{
  "n_kv_head": 1,
  "d_mlp": 768,
  "positions": "rope",
  "rope_fraction": 1.0,
  "init_std_up": 0.0468,
  "warmup_steps": 207,
  "decay_fraction": 0.672,
  "batch_tokens": 131072,
  "dataset": "wikipedia_en"
}
MLP neurons of a small language model. Each row is named by its layer, matrix (up: input weights) and neuron, and shows model dimensions 48-143. Each number is 500 + 50 x the weight over its row's rms, rounded and kept within 0 to 999. Numbers have three digits each.
Before each neuron's rows, "fires on" lists the tokens most often at its 100 highest values on Wikipedia text that the model never trained on. A number after a token or word is its count.

fires on: "n" 26, "d" 12, "t" 11, "ve" 8, "les" 8
L8.up353:513506461551449500530448455435495478518456449433537489558485518538521437518469517463399478507554502395537502504535541429510496487577542494561553484543423479549531487489473573476541586466494548496450492488491480605517415493510499446560458499463507577613509396504552472555508488365436582563

fires on: "s" 45, "ation" 8, " main" 7, "ence" 6, "st" 6
L12.up129:560474515489471494510556543444552419507408412502463474509548559482480567540474493527498554483518459458484474404514539530453463467543453413491500469569489502474493520546476532514549525488478477571479491510485455599523595545447450544549564489496482526518416445553426536460497442477437465596

fires on: " T" 11, " York" 10, " new" 8, " Washington" 7, " original" 7, " W" 7
L18.up9:523429544534402480613581496498543420522440481518510458450555442537486506507456571420490532513450537441426577418467506443471445561506493454532531463544478461475610477490536509561512580509464517469528547434589472519520423571596530490518496507395475528415534512500610419535432462411434522514

fires on: "r" 15, "er" 12, "ul" 10, "ci" 8, "one" 6
L12.up256:571497435519547452418530522475517447497466504500433452519414469527594564502465417493559520488438498523520463543465503405473579545535506459449512505560439483467490545545520531556468496473464424481496455531611519498535528519500498552483551454485469527523505452495470502577361412470424587456

fires on: "ic" 22, "il" 10, "d" 8, "ious" 8, "o" 6, "ed" 6
L8.up486:443550555577495489524461472474505438572459474480517457512599522444495462498553466482555473582523557462472522559537398479540422397480445522576459472516505549516526448592432507558514458440512432565525586541567499438460528501485366477467416560456532549503576527539510497442449415428484512538

fires on: " |" 29, "s" 9, "|" 8, "ir" 6, "li" 6, "ist" 6
L8.up39:563461539503506526515411464636483568494465554400611620536523477513534464503486512466477468558542465417566636483512449516573495473535521464480556524574526457455527456484589502548484519433483563464533538525543525421504419462502443550515471370434494457513437443456530493531448455579416532442

fires on: "el" 14, "l" 13, "," 11, "ce" 8, "em" 6
L10.up343:522550421509451521514505529405531533523387553526498437545461421493496543575493431423476591440570448463479483574482530481503522567535418510436543498568460485461640573486640493507494442464471559519503511395629475439550505570544460522448506458490605426452456513544473511514536435582515526540

fires on: "d" 16, "00" 15, "lect" 11, "D" 10, "R" 9, "id" 9
L3.up457:399464558597366471513480477414559462479563436519445382499466606531605556506418456514433427509541478470586474514500499447541415503500462504513527485434469473466541523517631509473539519509399501566507603578516552543481558478594599483497522439579499586535443412427477519481510453453485517501

fires on: "d" 35, "s" 23, "ium" 7, "–1" 6, " be" 4
L5.up541:507562559413415515530469492415475470572464483517666450559466467498420530444510596429524482430590498450444495505552473460490501556551534568498457491475482598511500520507586519535528426543439443570502561498575521539443477482415449516442463446522541569534526494490461584447600499504397586495

fires on: "o" 26, "s" 25, "se" 5, "ed" 5, "y" 5
L8.up135:477514549436543478606463471435549549510587527467480524400449480555527438506448493476511546514511389457506506466578536495473409562457513487457490524486509461475466468555480426551443529502457604512450471497481514512472564531585528483406406428501489460443531544597415400489567449436503528470

fires on: "u" 33, "al" 10, "e" 9, "ul" 7, "n" 6
L12.up631:406554538536464493540448461494459524435459448532516451650477501579507485447533594484436537539485468482516521557515523424465509505399519494498539417547530612522518518521500497429520461436457518533453458504481562427508583485504500508599511523557444473446513550526443471515524495442451523597

fires on: "," 33, "d" 20, "id" 8
L16.up255:472438544496518513444474494509553452483420529457562474500483468540695524467473476502487474472530497495514540562592442413486461520511483618526487510504456447466531452502507466524556508494484473500549495537445476445442563469589535491512461495562560514539535393504466475440641548472350485522

fires on: "o" 25, "ol" 22, "le" 8, "a" 7, "ut" 6, "e" 6
L4.up224:539511547463506516502507481480372453529515462504522510510505566534511495591497528465481484461530486486466512541568522404559458415467512534494634475520508457420615436594496470479426411428477487511541495466414512453465447526445454585447535430477488559492402421502395535534374459604523559509

fires on: "ed" 24, "w" 16, "d" 16, "h" 8
L12.up725:499460535501494508541484569489435461476509490366529508517466549506524475477534598467542436470570525570451490556525506471476541496466551505499478485450473527545468515654497496574570551474464528423509503525470553386522463552492429507492515535484524473541468474547488472463418474451527548483

fires on: "y" 29, " State" 28, " form" 17, "ar" 7, "cent" 6, " part" 5
L3.up297:460413512486481505562542521542419457500485475424467452515531539522502606477569489443450475427457437514505558509590539486549451469463441557533493575435449496544544440490530520515537542508543569578539487393567440479482469476558489393461509505527462596525516493403545481463451478592583552566

fires on: "or" 28, "a" 21, "e" 13, "st" 9, "ce" 8, "al" 4
L8.up35:403364546549436464500467478507456516536432348520534422576519472601510539536526541518498403558403508479465524515479518439546464509566484554525494481547460447456504451521574577516443495457444526488479543455530483485544561495376427493472503511464512572433519499514422505489485462450542543503

fires on: "n" 24, "u" 18, "ur" 14, "s" 9, "om" 9
L5.up199:530408532470561472602453511471508525459503429458419477617603498581486559409508534529475499502531524502441537442522488449590548527496546460454454571451451422503474601507460563486462570464498412489444513484481520494496541547522423459434453467543576466523448445470511543549444505492503535342

fires on: "t" 37, "al" 29, "l" 11, "il" 8, " Da" 8
L17.up386:451528518529423519549469449451471470461470422463533476444490539590453499453412513408568436614511529477519477460411489490413453426494499390499582479492449532586510498497536531467505491456529471497494559510556515503454447535523509490593597517530589456476460471512462434548469445529470535483

fires on: " as" 42, "op" 9, "if" 5
L17.up98:554455568491433535516561543463542553538424414525451488491492443437482434579482531408598410514531532556455588388505497481518501444578416480439517584555518497506529457533520550524486483513466475478473419499566523559445499483540538504485459435497463486480474563489544590545531463559462464537

fires on: "s" 36, " ex" 13, " in" 11, ":" 9, " and" 6, " as" 4
L17.up39:519552508496546616506559539543401488509519458498471481494488504519491474452495416505469564525549555477572468516465524423434467498505451468540529568537481497511498479538483499512570593474371613556484584448459538513430510600550452468514503447442503521435432451472491472544471437380540591509

fires on: "tri" 21, "s" 11, "ci" 8, "wi" 8, "bi" 7, "ur" 7
L20.up98:506444536460464484592416493480582523522524472456490450506583399479436539499523496513431525493489457503564537470511518406514439466480516428525531538468362521497539450496468570477452491474534454471469501464517501481539582461445512555507465541518581462515449381512416612500464486431560480507

fires on: "ed" 25, "am" 17, "per" 11, "au" 6, "u" 6
L3.up329:465505573541443558513459560516516421523472558449447582508522474583476572522470419448420489467448540493492505568402547503525467588500557446429485489559487435497539508548505508538547422493414510558378432543588536479555526440474471528484516614487519587544530519573455415501529528460496504399

fires on: " to" 30, "h" 16, " the" 11, "vo" 5, "j" 5, " La" 5
L20.up493:546663521470527479576534464478445421542463434373476514480585514495506421464457480431490463478544462493583478538542494484508485389527501393541495439473525522513492429530534479489509487443518547541462544485441567475539418606479396499487585442442481499523518418478561470537477507549476394513

fires on: "us" 33, "u" 16, "al" 11, "ra" 8
L4.up436:507525509508511465527424464516497504503523434477528599557566491618491430476500560456554442522470505417468475470469453561454550528515577435498541424543476431577494469507458404461485486515419557578469562597518561519503554551526528421489450477539575416471451518469570553462562483512453540530

fires on: "op" 16, "er" 12, "n" 9, "ri" 9, "c" 7, "rom" 7
L8.up231:492503515620589532524569491515504497515468446509454460544533503453543456483548560443548493528568511548547585516565523484470496520513500537504461442540388501602538393488495538512395440469573536454473543372473412516394446494506489595480526404564535633398462474493481445524450473469518493422

fires on: ":" 41, "a" 24, "l" 8, "al" 8, "ir" 5
L5.up733:438522501502536601488481492552496537482510483510535512513480527565529519502510500473454464498482543536492525526542464501527486479505510503455488502544471563519457448472588499467562490493486521545412601413492501573549601438383428449482484488538522568438494536543484509567446466441519588502

fires on: "er" 31, "en" 15, " of" 11, "k" 7, "n" 7, "ring" 7
L5.up55:548449573516498519538464521555466513478438507492506546485537555483543495596498556518469400441470476543460538580482493452481527509506478472637489614454525442573482497459428516556461514475471580516413445470567486500438571451533412466579510484535459516473515458505489490513544535462457566505

fires on: "i" 14, "at" 14, "ar" 10, "s" 9, "al" 8, "o" 8
L4.up340:493478476413431522530443565447488404551520592496434530591513471548509475585405482554466491570516447559468573522526519593490498541533449504485543430543475471525420477516485502471446461542471548546473523490507423550488510498523541452616499574623561473530557509502425488593502492384504464489

fires on: " one" 19, "ence" 7, "st" 7, "R" 7, "art" 5, "f" 5
L11.up239:575472497525494558549476556417488486440450412545482528432539469412597537545575472427465470523490481512507512512460533439518510443465478519559568533507466468436473492470536600458580547565528530530474451512453488510543546537489461624539583532510478482554354485563463527371469507398455487471

fires on: " |" 37, "ur" 12, "mb" 9, "." 7, "er" 6
L12.up666:461510504439395566546423518451476456492461445485574483552524459486549457465444503462507528577418501446486556473508487481502491468506436504477468479473511503436501538558538490459455461399556508513481510436395575483466486477507490458491457497464576562535593521405541517463606442520579477512

fires on: "age" 26, " —" 22, "t" 13, " –" 8, "pt" 7
L5.up570:645474506528454528460486414527544458431445384434453473463540576551550473555437425429501396553491496464500526506512517514502574505492522496481582442499509541457489546520475489503442454456526462454438565573566472437510434549515472446482507495461530510498417392506507562521391530438365511545

fires on: "ct" 19, "n" 16, "age" 11, "th" 8
L5.up269:563427507531442532523600473454447453446472476411459510473500413597506499560435494481517363497507625460533585486416509469460554545537395452516471487489522477491561507643454445554479575525487451508527451510550463523492498557579400522404424449493519506525481393471520512519389557514477468511

fires on: " and" 19, "y" 14, "le" 7, "i" 5, "la" 5
L12.up414:531467519498482541524537525434505409421486373562522532541548506484562560493414545500441485505490500478414565470468439467493386550499531478459508402531573514541485444515579453515468473437477441559494566558608477514446408557553499567470533552462503513476543443497550444460468475359466454551

fires on: "t" 23, "pt" 16, "ot" 13, "et" 9, "ship" 9, "n" 7
L8.up577:502437488474522520450536491408493464414506452558470486477498523508515508497462462516526482462498515496547554462535560502449520467497522510498493473518461535501525542530494547553440531450568486414492500550447421481430501477379501513469503426441541553393396441472495516439512403496479510499

fires on: "s" 21, "b" 17, "p" 13, "gra" 10
L5.up567:482416561462384468423452500590465517493556457551507510428431533523499473412547625544541560385558534534419508481574472492567502548557537537468548487492497599424449516453619452457472500494586489570490546500476434534521449386515496563461421470451518460519520470582527512433514544495412461494

fires on: "ad" 24, "n" 17, "ist" 13, "w" 8, "m" 6, "y" 4
L8.up644:501530421519408505558481573511549427401501542467503552408574448600554499589376502497518449464504551417597515560539473524485491483554477508558520468439421528461599498494438433437448503531542596531502477439499436570490506452492525562457473491575480553452508574528519558547431506545460484528

fires on: "b" 21, "d" 14, "or" 8, "ad" 6, "bi" 5, "is" 5
L11.up557:443505493432433552466528508607445420569419520469499494652590587545531457551442504463514495521493461448391526455548557459474454500475484595533542525500467496544444514541470410513513559488524402494417559563425555423517567457456467552519547491434485480440473476550514486434492507567536497493

fires on: "s" 22, "g" 15, "en" 9, "er" 7, "gan" 5
L8.up299:561462468414526523502406466447471425485511459492589571527530514559623449551449469539515469473459580580363487520576498417547535559513400443513482577445414472486499421539464470518520577514523508529424531452527507520482530485565498511605438462534430503498563494459510497508386456524490523502

fires on: " c" 23, "-" 13, "ri" 12, "il" 6, " " 6, "c" 4
L16.up469:556486489595514543464510490602458418515524476428451453473522592437524456484562584503453507528486522429487514486454441439417467430473550518477500499614487489582523481519509534518507577430587461493467569514496474546459474503501493520487507435518544540410403557478486569466468531532528557503

fires on: "y" 16, "way" 14, "vo" 12, " level" 10, "ke" 9
L3.up677:544342570637551462475565488435559497512419421447484402473436547429438572554396530487541422508478604518488553460539476474473505444503485591596530508448511528456446484474535525412494543458512531523505393508463466446513497559415526479442420518477491570516447515490450485458538484512504491590

fires on: "est" 20, "d" 18, "r" 10, "er" 9
L5.up45:493502551584466474494394486495505490488516537528479532559445490484555492499495545531507562432476532527508516524437511515542406488507419472563544527540436479439574457541481512519441478401534458538480487487470453502466464490537346455562488499548613521452339473509484524493469555482527593466

fires on: "ment" 14, "us" 11, "li" 10, "dy" 6, "ra" 6, "ci" 6
L4.up603:547523543603501593488423437518439528581482474466531505532518551509472457460523478541487473621425438495409578433516503536398525511500561531484514530507466484567526545538494560488448514478426572495482483474491604524499561574435470384536461422524637551488490487459549619560428518516528639509

fires on: "ing" 19, "lu" 13, "el" 11, "y" 10, "ni" 10, "tri" 8
L3.up438:521511559483550459527396525461580416519435604355533496503483556490521537462478450588504495500538476448443568478573465438508532524485501461492555426586469504536506567502500492494525507540481442519461528454490603482454468391506499504527437476570456477428500475502422499501491513483527528488

fires on: "n" 50, "en" 15, "s" 13, "it" 5
L10.up338:567470558482545579560417479448512538478406538435551561523519497533528389520543582497410496580579543512534555517531484428496466503502443467515523518542488488481518419602471502497530528467407392560423583491469492538421579487482542559576479396534506588464559491495422540499423490503476595503

fires on: "th" 14, "." 13, "m" 8, "d" 7, "ve" 7, "ell" 6
L10.up213:553528552594420507475524468403537547592476441358502515536512471497527425462469510425359572575501567323514494472511436529474513510498520428523547527498444511484533595627520494542520494509527517539485461585503424491449558568573577487470535451538545562512538472500458453562457510487449585571

fires on: "t" 30, "il" 10, "r" 6, "ot" 6, "et" 5, "lan" 5
L17.up663:432439469465497495470479434561448512504450510456487485590517544516447540489480554425633499517500518489512539471507528461451415482491545453544520389603454609421532598522545513420540450448630474477469536413487575505434442437546512578512532566484591496509455482541537492534520415473509485500

fires on: "s" 31, "ball" 14, "un" 10, "le" 7, "ies" 7, "y" 7
L5.up727:475455460565543573484433514467429498514477439591518435541515456501471575517373586521499537500476467473468522472615439437507454550481548551469497504429490479546470568456573515551449461496502400470526653439529501597493516544512526581435504498424491491453495434510544472465458473469593633442

fires on: "ed" 19, "ma" 14, "d" 11, "ad" 6, "b" 6
L12.up544:492496519553457408444409490430476441518464513414529530528595448519514467589474593498565409522608472472487514512519496481501436409520459580508522512450518507507513511565449546580513589445475494414547472499410565442404559432568452573478499569442511582423410504516534509461462453474538555453

fires on: "o" 29, "A" 20, "al" 14, "a" 12, "and" 6, "u" 6
L3.up245:502536624512485471543417468504470487456443549404487566528471449469560532588528552510450511505487570503505555534544506485572511523579453486542563457523543419395498499549486513462508445414486535523425493507481487349441556535526545520540530479538474521447496431573372542460481528552596592454

fires on: "y" 21, "now" 16, "it" 10, "d" 7, "al" 5
L16.up36:571476389509548546516563505440542452534538447465547397546533543474583440614476443473507477454427481476480525491543548435455479417470455508548496487527481508485489474540468536463443431454512450394531556545490492358409551564456405539537557440386497447439468452544458475518458454533566510474

fires on: "el" 22, "d" 21, "th" 9, "ig" 9, "ne" 8, "ur" 4
L8.up733:551534574538461513512501411475427477558399548485513556494465556520540395441519551431507523561475486473501531472500506510549539529555554553486543474509436533525449499546519461562498534475495576557542605590476446416492498544490523468487545473550525534469518497488514520490446466381431616578

fires on: "re" 22, "ic" 16, " later" 10, "D" 9, "n" 8, "op" 5
L5.up50:516392580499462586518453588611415553471489480500561495496540412476577465513525512496545468489528473557430467514418483468511568521566501510479462487550464577452532554499446580486432391489562440483501439529446528524374507456420576502491433448510556511591519481509523608494551497571476389474

fires on: "t" 28, "s" 15, "ent" 13, "li" 11, "an" 10, "ed" 8
L4.up45:477431496457488540479494448485460493539454531473437448506578480376504607605519420534587504426529460453355497399478451503447486543491512498520561490464506511478523554527454471430448551462484479493383556470495541473545551485386481397461436503538538566495512410539459557435501503401517521562

fires on: ":" 19, "\n" 18, "s" 10, "th" 7, "p" 6, "us" 6
L8.up547:532457459516478447550473547481476494480425518527601472481516507505556425542522507474448563523548437487490523538538567504490497544598441553515466508587438460510556575473622503503461456478610514537466477456532518551506484572481535497437579450556490584469515429479488483509479477534394561489

fires on: "ly" 17, "x" 14, "al" 11, "y" 9, "s" 7
L10.up198:471540472453498545489434437463410344520570451510505524554621435567547462425544413387434483406568556447488510511462443405472519472486486483515476547493510536390502430586506530432424524493551537615511471454497434483508551581520514503546533466527522475450380536535461541568483508452479480574

fires on: "er" 34, "re" 23, "est" 13, "ley" 10, "it" 7
L3.up148:552512488519439607535535516531438543479444574475529557468553579467488509521482602502450527547628521475424495490466462393541460474438444482534471469517473495412548520597491545598418487355546494469412529516473509473454492518447459474567477436527568443454421484472464507609448546486578506469

fires on: "c" 29, "ro" 19, "s" 17, "y" 11, "udi" 5
L4.up567:552531464455446529582463464425478504539533362501430434540567471436569509533446482417474510485511548462430547539508541496447450527453492470501485547586467548457504452520520488529504474549459440582519466527545475524505488526501442493544527455537553569513446467530475531499526516492515464527

fires on: " |" 34, " of" 9, " /" 9, "20" 7, " to" 7, "0" 4
L16.up496:587503475459531553531574526447489477528469496548447491447519450515510471494566560512444497552472563513503551516522576462630472573611537480482541538465514518454514554529466532584488481400482514521539454384581602537384556552563584453561518476434502563441528468507503532494512469496597528496

fires on: "d" 19, "al" 17, "g" 12, "ed" 11, "o" 7, "ar" 7
L3.up403:525552450405433518559546451401484438521454484456470494517533521475566510552454519461487450507477513543498572537497467493450422495572574476458475482557565565555520472528516452483492511438416496472494502580449415421384529456542488506552556556429499419488456537470440491506466497572468527474

fires on: "w" 32, "ct" 8, "ction" 6, "g" 6, "v" 6, "f" 5
L8.up703:546460527463321473544486507450525467453552503451476479448545453580520562507531499545497492532401551548522482553540514545451539527415472573558533399427449388489615547536474441536536509488475401534395470490526534567474505478509482490549443532500617561501523438528376461447426513495479514521

fires on: "s" 24, "k" 10, "u" 10, " of" 8, "n" 7
L10.up483:573540512464415526551450450591531559526523466486393508541466419474545498525552562475496460620536552494418454515523434515463446484556417442558501565526508472497489546463454552495509549464500499490440552468535518511495497501380562464484444436584537545472515448470528527533431464417539644593

fires on: "der" 18, "g" 12, "ft" 11, "mp" 8, "mm" 5, "pp" 5
L3.up378:498535552510372471549505473420383502394432516491432413505506572498425492555409481430465471583416533547563561502518469448578428545586460476649515526488477505453571520567532482537537578582595441533464450508431498488424472463527459494468525484530499424484454479452492612518534487474533584536

fires on: "n" 27, "re" 10, "y" 6, "ct" 5, "ig" 5
L8.up61:572415479582481540496534447412577448515520535421499535524566474534567484521513583449451431417503496507561552512521423447546554527499460448552496556555475497428567449538494449516463587475519513583497441498529462537429482530561572508537489456550565521494514464494518481508455542474405540561

fires on: "ot" 16, "ho" 12, "et" 10, "R" 8, "bo" 7, "lo" 7
L8.up668:583503454520478404493487433363437480473528491542440584485575541545442490573446521491538502468548522531487474400474587427491479501517480545534604511569546527436514532539479566585461557517587464461489532556459544559483503516453485490519490487527439446446419472547490556484500472499491458484

fires on: " and" 21, "es" 13, "ry" 9, "l" 7, "s" 5
L12.up712:591475528489418603475441485454592462498543469460510531446505549556516460493415432498467546488697489475544513504573371444452417495483445465560473484546532551506479569477464512509600485421436444598509526460559455656466554500505399480542486427483563474483397459546499469532395524402563529470

fires on: "ad" 17, "ation" 16, "d" 11, "st" 6, "it" 5
L11.up114:472519459400500585455473517519498375467563489497477484509564505485538551540443447540521479440478458525382471571481458451509484477452529504527525511503449491429501556528438462466431510496621515529444514590447573471379541437482482509642537436434470467400480426545485494424502453494354515472

fires on: "\n" 43, " as" 28, ":" 19
L16.up93:519481559578429482582476519518421503462507508534559405529472481466524492533492498493496501530534511474480531556547520498451523408490531492553465543645394496492501489472605472470484540482538540477481517402447489494475447585441473529480535447474548496408518465476497569532507454538541543609

fires on: "y" 17, "ed" 12, " moved" 11, "us" 9, " located" 9
L8.up94:496405550422537426482477471552567478509583530473438449495467429574534434514512579498484508459487477355585484481567438527518463529475546528540491480476402462537492530481512490528419482525565475590523493509536511478458562492451559491421472499557459469475487559563505503494527478467497504464

fires on: "s" 25, "ing" 20, "ce" 11, "ed" 7
L4.up444:426460448477521509493488483611459463580450461490393509526500580448511483506534474552469499453481527432429560487571578547485448423466526480581491582555544523488479476528378532499511601482465512497532495412505546542493542563482506495467466455516556583487486487647521553443536526468546463601

fires on: " |" 64, "ri" 7
L23.up101:568498501470482505429479475499532518515479504483486539617563436582512451435539509405481437542517478443578569556574441525547487535537499439501557478468421426488434477549533436507540506438457468548451476435566514439461480572418476617457519413479553468519437512374488575477471477558514511517

fires on: "nd" 30, "d" 21, "ation" 19, " control" 8, "ism" 4
L3.up351:501596555534491480582505527350517480426460426486627421650524458595582540483530478535540516509553454481553472477556411567505489479554464487486552481439581521555531485562426485494473398517475437505420534490569486506515568503543530508538546493409566483444550410547571506463449545485452506469

fires on: "tra" 33, " due" 20, "p" 8, "gra" 7, "pr" 5, " la" 5
L3.up227:501438604486478526527398378549455471460537523482416582583462521520560443362502613506535547501525575454491526445566520513502544474477539501510555526483439501513485521560558567478514499437498486547458567503500473564443498431508468469491503461519520472552553421536522523423463481461386499626

fires on: "re" 30, "s" 24, " Port" 14, "i" 6, "ed" 6, "ing" 5
L4.up452:528441468497494544527471525493516467565392464501595552506563555421567475556424512458545463513454544406460539496546567573490513546508535399538487569516486491481499491523521589514439456512472499543406541523498486458474565476566416469487402569531554586479490484527537508385578562482496466644

fires on: "n" 29, "en" 13, "o" 9, "le" 6, "s" 5
L12.up340:587536475435446518535385508618555533470372511465469599519500401531488470538492577557472495436476524554520448549526426449549458477471497337514532558506473508478521459534435480518409423419428500510508482400484572446520604564453523529499475467603508564444512466476485537465454438410410502475

fires on: "d" 15, "ar" 13, "de" 13, "la" 10, "da" 7
L4.up681:522547574550539474446499410422532433501530471524576470528516504510583566518521556488515509546516496469428613464457460497419433472520539546601514397575432543611493497514513528460493505509526476497434449522535413441412496573587536510566467546486587536493483441461444494476498481592425496543

fires on: " Jo" 26, " ca" 23, " |" 12, " Ca" 10, " C" 7, "ric" 4
L23.up133:543577515442431492513554510521579556547495439494451469451543497471485464502429417568390454550518637363487473447513516468504527484429530494585521521507520457535521551459484549570515467461493601500453393453536511502500427496420471448540489460444553479460465519478532541515481511486533597503

fires on: " by" 26, "." 12, "j" 7, " for" 6, " m" 5, "r" 4
L18.up195:618484529518478442576535416465542515533541569526444547527566424565515515485487498459599491523553500451516563394512499508476434534529427534489535506478412533552571477500497459527536439460459460587414464474497516474495491502483510490500591426442509486480504454494556440480460523549520598481

fires on: "ed" 26, " =" 21, ")" 4, "-" 4, "te" 4, "ie" 4
L12.up565:539479515405591513473517482489495509634487512455427492554457555573520364508508537490474490492581386491637520516563458520484545447515433525466500514558582542502495473539561583477538479478486483495496543476471540528438562512525586492501482490476481597410450528514466538566507478486542561519

fires on: " |" 41, " as" 20, "C" 4, "." 4
L20.up636:523407597372499432492470513463545465484406545521507489533477530514565488537560568488500479515567574544444490504540449471449502452541488548514563556487528566468424501506516576465529566459571536537456434563600593547418517492518653557387500464445538525435559558495532510526507462520494457530

fires on: " United" 38, " Sp" 12, " —" 9, " Christ" 5, "-" 5
L18.up226:576497439597448572532500462553573537458474475525574509427408526485517514524571500573529556470492560521538501450473441559437382492475493466599563495462503436408560527523528485523514544520503450579472363571585561501515499526516510490365520547430588469468434479542563469533529462419461430487

fires on: "st" 32, "in" 25, "er" 12, "fer" 10, "serve" 6, "fe" 4
L3.up25:445547489553446579504463497564417503473455423485513514534461471582533482541527494549469515552451449462489534524551484509498469423494515469399469495505536479499459547504500549537521521399471585536540463568539612544538589509387408478537475460549516579460523513499469537489427518578486459537

fires on: "t" 36, "z" 14, "ni" 10, "i" 10, "r" 5
L10.up479:536473530527435592519403444555488547466436503452449519564619561467529572468514513397525538533574514401493495471445520551496520538480519543477511444518475548498558582488503483609500432511580499533494506428501449565454455512519474432456488378452619462535470462527535527560470415471519586514

fires on: "u" 13, " El" 11, "al" 11, " San" 11, "l" 9
L18.up764:466450563612367485557451486414510507487406492489553483581444484574526557464530520448419519504546440519477480504493568488523475495536467444529518510493435568531539447521504446528560613421544494580517475513561549462425503543414411453499530551532524537445541520501435478549564465461507586577

fires on: " mi" 25, "-" 13, "wa" 10, " ma" 8, " Mi" 7, " Ka" 7
L17.up134:515524576520497480457489455431454375496459485466509549523445559548535498582474554467493522542574512441428597436445552543461451527439451462494490522483548445494445427563545467401435428476456523491488564606552483484514519495587531481534537525466549458512526455450400559523393489537428466476

fires on: "ig" 23, "mon" 13, "k" 13, "br" 9, "min" 9, "o" 5
L3.up756:502522480437500507448423448434525473553486580590514504512511607479541467446522527408473565486434514560534562491461493462522458516529406476609585504504461550499445524626504546512468510510461508502524498581526554525479499503531489578476495439577480449482461525456492524561373501444379520493

fires on: "ly" 40, " also" 9, "y" 9, "ally" 6, " later" 4, "s" 4
L11.up190:504482597481494546406466503485519554558513465447473558539530540505552450465446573529564512472424498572421485498399476467500519439422592552535484446552452593567470590560540525524454501486449481575514499514464528559479529603501510490483468457606497436494377498499490537516483555512473552603

fires on: "age" 27, "t" 15, "al" 9, "ed" 8, "ven" 4
L11.up244:499494602487489487531420552541504432503464486459517439409565628517573526630409491456531464494414526528516620533463518442572526532563483473518524490505488584584534554518505485480516444505528557494483505481458507475469550598506463538495529494470504482471472401486488557505385518472391538537

fires on: "er" 33, "on" 15, "min" 7, " such" 6, "view" 5, "ci" 5
L11.up631:556517529613501488486489484411502521520487548569467436564505471464559554488532473511521512500494533435483531465519647432398575536516471493521561467563481500475547452543460501569462496464551446529480498453600500584403544486508459433456626422495548551394453548519471550601488465565574525517

fires on: "." 23, "sh" 11, "ers" 10, "er" 9, "iv" 6, "C" 5
L11.up617:363477519495444540493463489437486453602375516473628632564607474515556482467522501349400555557471474506486571484481422515476435482465528530490568463474503511505495444520528506509427498354573504490491521466501521563409503539464505501475582479543494544565501467509484502503509511577479505482

fires on: " |" 85, "|" 13
L23.up663:534470422539531512497415522569540465608457523409495549594505504599527437546494536390479525475463453457579520516472498569550399483542498519507514518557544465459523437483558452527456547486537543486542528519453561386459510507498464534508495536568624481479464474403639634518524425580458504448

fires on: " |" 74, "|" 26
L23.up702:562455416530453551426533526512508496522406486500507459557478586624538388526490498476494412450474503453497505537515482456451459460524470504555476528498487447505564530483567541551462504489504612502470527437558545422447533526468513539470450448496536512536536491458571585492459436565532491500

fires on: "i" 26, "ia" 9, "per" 8, "les" 5, "ton" 5
L3.up134:496508574535464480529434521480453474444496529488548546542485574555479443516499481494478401534608533578464489437523508432483498548505533459489568561443505476556532473614497550491550482376490628486585464547551550499440493553531451528523365488482488506466532469553533667570449446509446571573

fires on: "er" 26, "in" 19, "n" 13, "r" 9, "ian" 7
L8.up401:582414546573527572511501492492434541470469480478526458466512442428488485430553552468470420533488489489431502456628425414406496519523456521500462507600471557508510361620576545513421341493529492479570468475512456466480641615448429575447517439490524645432453516488491540434458489497497481535

fires on: " " 29, "s" 17, " to" 12, "y" 5, "ten" 4, " can" 4
L16.up610:549490547538502602484515447478429540503495370460453475519508551469460457520448674498506551518483490449501590509455529426516490393454598496492553548582540424581470553519522610461560520456469479506458474477530485514462483578471467489554483443529428527470383479480460602478487462477467530486

fires on: "ma" 27, "y" 24, "id" 9, "w" 8, "an" 6
L5.up313:488521488555441486443455463457515421447463532480479536531492419455555422491449478524454455475551514424557479404513479546427501427582448431517627413504463550435505484491488451542492515467490603470454485489481563506483502447591517393439453499567473515460533503497449510526418473486455567543

fires on: "mi" 19, "con" 14, "i" 13, "s" 7, "ver" 5, "mp" 5
L4.up244:473424476435461442508528458507417464461532518504513478496507524625498447480331519441511494573478533522522624400511505531501540545519567491544568382519502427586397485484572589512476505479438575442536531482516462637520474565562525496528421525533543479488497535510423455531495494473438566494

fires on: "al" 28, "ma" 12, "ed" 11, "ul" 9, "ho" 8, "y" 8
L5.up755:505462480452505504521534436508402464533472412398487508470619477534504490510399545468497407544467534497468529490506456532489463571519555502589595499468452578490509574570473555510499549460440447445508512493499413476446589484468552452481496479551563433441546536490438517600433544430479583515